config = dict(
    d_model=448,
    n_head=7,
    head_dim=64,
    vocab_size=2048,
    norm_place='pre',
    attn_scale=0.193,
    bias='none',
    parallel_block=False,
    init_std_down=0.0,
    optimizer='cautious_adamw',
    weight_decay=0.21,
    lr_head=0.00353,
    doc_mask=True,
    train_tokens=266400000,
    steps=8130,
)
MLP neurons of a small language model. Each row is named by its layer, matrix (up: input weights) and neuron, and shows model dimensions 362-425. Each number is 200 + 40 x the weight over its row's rms, rounded and kept within 0 to 999.
A block is one neuron, or neurons of one layer that tend to fire together. Before each block is what it responds to, as a language model described it from the Wikipedia text at the highest values.

Responds to: Closing parenthesis tokens ending parenthetical asides, often fused with a comma or period, e.g. "name)," "irideus)" "1922)"; also opening quotes after "described as" or "as".
L2.up1695,162,246,210,110,183,160,188,148,195,256,167,155,203,177,183,169,208,192,175,218,216,214,211,262,212,154,251,286,249,202,154,218,197,208,209,171,202,244,264,202,163,230,213,220,201,233,236,211,211,260,176,169,217,204,248,186,189,222,189,231,174,154,262,230

Responds to: Final word pieces or closing marks that complete a multi-word name or term, e.g. Visual E-ffects, Physic-s, goaltend-ing, closing ) after years.
L6.up249,133,151,264,206,219,228,177,191,196,182,170,191,247,191,239,213,243,224,240,214,209,187,188,206,236,213,234,194,240,221,165,315,204,188,194,171,171,208,208,269,200,170,166,259,159,256,196,206,184,188,227,154,153,216,184,204,251,150,232,195,226,154,123,191
L6.up290,209,242,189,156,202,208,226,260,188,183,172,192,188,222,146,183,210,202,236,227,248,172,235,204,183,215,244,259,250,204,157,210,177,133,172,214,183,256,167,289,184,153,195,199,233,259,232,184,146,236,185,199,141,199,239,133,239,189,185,265,193,190,195,186
L6.up501,258,240,177,188,193,244,182,201,201,180,224,138,218,203,186,143,164,124,190,272,177,158,185,218,171,216,198,242,255,177,166,216,233,152,160,217,187,320,189,188,210,228,155,177,216,184,134,179,157,187,182,165,227,233,231,178,157,175,289,214,197,181,219,202
L6.up1010,209,284,181,233,124,217,162,145,164,128,126,240,119,205,144,225,201,171,210,262,204,144,182,174,174,82,219,202,221,193,174,220,167,148,189,239,187,225,166,186,166,199,113,161,155,152,217,198,182,180,179,282,178,253,232,224,217,245,216,227,216,159,209,217
L6.up1619,194,200,214,176,181,295,182,189,188,119,211,191,204,218,239,164,237,233,168,196,205,216,188,161,186,159,213,210,181,209,165,192,192,171,262,197,199,200,247,241,134,144,125,189,167,251,192,235,193,149,169,203,216,283,236,212,252,235,204,177,243,198,120,188
L6.up1670,213,224,160,198,218,182,207,140,233,158,167,307,210,242,239,210,137,200,180,184,197,156,261,124,197,229,184,127,156,196,217,171,141,189,191,222,176,192,151,209,199,167,203,183,311,185,240,147,207,203,220,188,182,238,197,179,191,175,158,281,204,126,217,201
L6.up1704,191,149,204,131,239,257,167,210,180,182,197,230,184,227,210,196,225,130,246,180,213,201,185,225,266,161,219,175,150,176,222,218,172,186,205,160,185,227,244,199,126,175,213,188,193,172,235,187,226,207,206,190,149,198,209,205,144,175,127,219,174,150,187,188
L6.up1738,224,258,199,175,210,164,265,192,162,290,110,211,178,153,177,127,225,225,182,211,211,236,258,186,166,162,190,224,276,207,185,162,143,241,294,182,181,254,169,155,229,201,158,202,172,252,173,174,231,162,157,135,185,216,278,125,219,192,238,277,204,170,158,233

Responds to: Closing parentheses ending a bracketed year or date, as in Vengeance (2011), Population (2023), Chart (2019); also mid-word pieces like la-un-ched, con-d-itions.
L4.up9,135,228,182,106,171,157,290,228,193,178,219,165,206,198,162,156,245,133,179,197,232,195,181,305,246,190,230,242,224,202,181,220,177,224,216,133,161,169,228,234,144,190,175,183,148,196,287,205,209,223,236,124,291,355,163,158,269,247,236,247,167,245,242,232
L4.up192,196,292,201,159,151,213,216,202,216,225,262,244,253,224,200,164,187,260,233,234,149,199,259,230,255,230,226,156,229,254,193,191,195,219,241,203,195,159,226,261,204,199,188,243,229,216,247,155,208,185,187,179,194,181,180,176,221,190,157,217,220,197,187,214
L4.up240,203,194,250,240,192,239,257,188,213,288,214,203,147,179,232,238,220,241,226,136,272,212,209,187,178,198,272,146,145,200,192,250,176,182,274,135,218,160,256,148,278,202,249,252,199,231,163,264,190,194,215,180,174,206,216,203,241,200,262,123,175,171,282,230
L4.up264,185,256,184,187,159,292,217,209,148,254,203,256,226,282,238,154,231,176,184,197,124,159,259,180,158,158,208,150,191,247,194,144,230,216,234,208,126,269,183,259,182,135,211,207,221,167,219,159,123,195,263,186,190,249,155,191,234,212,154,253,173,175,208,209
L4.up932,180,273,247,248,191,206,270,194,145,242,215,233,210,214,164,185,238,231,186,198,217,146,205,233,184,184,213,177,195,187,190,182,226,219,195,176,154,181,191,218,254,145,230,246,244,205,259,180,102,156,232,158,199,210,203,225,231,222,238,213,178,164,219,237
L4.up1189,213,221,206,186,153,186,178,142,142,266,228,198,199,210,189,194,209,192,175,279,125,91,268,188,203,206,220,132,178,228,149,145,186,179,196,157,189,228,220,216,189,227,183,225,119,138,190,226,193,221,241,125,232,274,139,146,204,146,214,255,208,212,208,241
L4.up1522,216,209,258,181,220,274,224,233,194,226,134,128,204,121,213,166,102,185,197,226,112,170,240,202,213,191,245,194,215,201,172,210,173,189,222,215,178,260,190,254,169,177,197,242,215,201,165,151,231,105,160,171,231,181,159,213,182,224,196,224,259,182,142,190
L4.up1704,152,214,221,210,200,185,212,203,218,283,253,246,214,283,193,181,246,273,126,206,230,158,261,184,235,167,172,159,198,285,227,118,242,188,206,173,206,273,182,176,261,213,166,223,251,281,268,186,268,248,234,160,239,265,163,242,203,178,124,226,124,234,203,222

Responds to: Word-internal pieces that continue a split word, especially byte fragments in Korean, Greek, Chinese and Thai script, and Latin-script splits such as an-th-ropology, al-Q-a-eda, chem-ical.
L6.up3,218,167,209,169,242,175,178,216,112,176,240,218,213,150,211,112,208,202,157,167,256,175,258,217,236,251,249,147,170,168,263,213,221,192,223,157,176,182,256,171,268,160,177,257,235,162,187,250,218,176,211,255,263,189,256,224,226,210,147,291,134,215,214,225
L6.up110,172,246,256,232,263,188,185,198,192,284,219,139,256,149,196,184,154,203,184,221,212,199,157,166,173,169,307,97,269,301,191,243,198,201,172,191,208,202,151,226,177,217,233,131,185,254,213,185,167,109,214,205,245,168,121,196,197,170,231,141,184,220,119,224
L6.up200,163,141,146,240,264,225,256,267,194,268,251,157,206,172,132,150,208,226,250,216,188,240,261,133,144,146,197,158,139,247,187,268,152,171,212,202,221,207,192,239,245,171,252,139,244,176,234,159,128,209,292,193,215,212,244,202,206,157,245,200,187,275,190,149
L6.up562,288,161,217,168,162,170,140,278,207,208,225,217,137,145,200,198,114,198,203,223,156,213,187,181,153,215,344,157,239,232,181,270,299,155,277,156,149,150,224,231,197,138,211,188,192,153,252,224,194,200,243,199,152,193,186,185,216,189,279,206,155,221,106,192
L6.up871,220,232,200,213,192,176,187,200,237,206,205,193,209,204,247,209,147,222,174,182,204,194,181,256,199,184,177,159,141,207,145,250,177,164,253,177,212,182,140,277,151,182,159,139,162,242,271,142,173,194,214,198,203,174,167,203,233,178,285,177,196,210,183,154
L6.up914,204,195,106,146,174,290,169,145,208,177,216,253,219,200,231,215,142,197,197,194,200,116,237,198,124,202,207,139,207,185,181,187,187,253,136,219,207,237,279,165,168,223,159,170,204,214,184,208,296,198,197,261,151,224,261,174,213,177,169,224,248,171,215,227
L6.up962,255,148,193,175,224,244,229,214,183,164,126,189,255,185,243,217,186,182,190,263,213,219,181,216,279,201,252,194,198,177,150,235,176,176,209,127,173,196,175,228,213,173,117,232,183,192,226,171,147,258,189,210,200,233,194,172,170,230,267,164,134,252,259,333
L6.up1265,174,220,125,239,222,236,181,144,203,239,240,153,205,278,223,200,267,138,172,163,200,217,193,190,210,220,263,256,176,192,245,195,241,187,246,202,135,221,250,165,238,156,144,217,247,177,291,138,173,105,185,212,171,278,228,127,197,273,133,163,167,213,258,156

Responds to: Word pieces inside foreign words and names: non-Latin or accented characters (Romanian Ș, Greek, Burmese, Japanese) and opening pieces like Ar-, Bra-.
L2.up498,183,201,166,259,188,194,116,229,181,238,150,185,208,189,183,187,179,164,210,214,189,235,227,165,210,229,163,211,172,240,209,268,233,234,164,214,186,248,198,284,203,196,155,178,185,191,173,216,217,210,152,168,224,293,287,235,235,198,138,277,151,163,213,151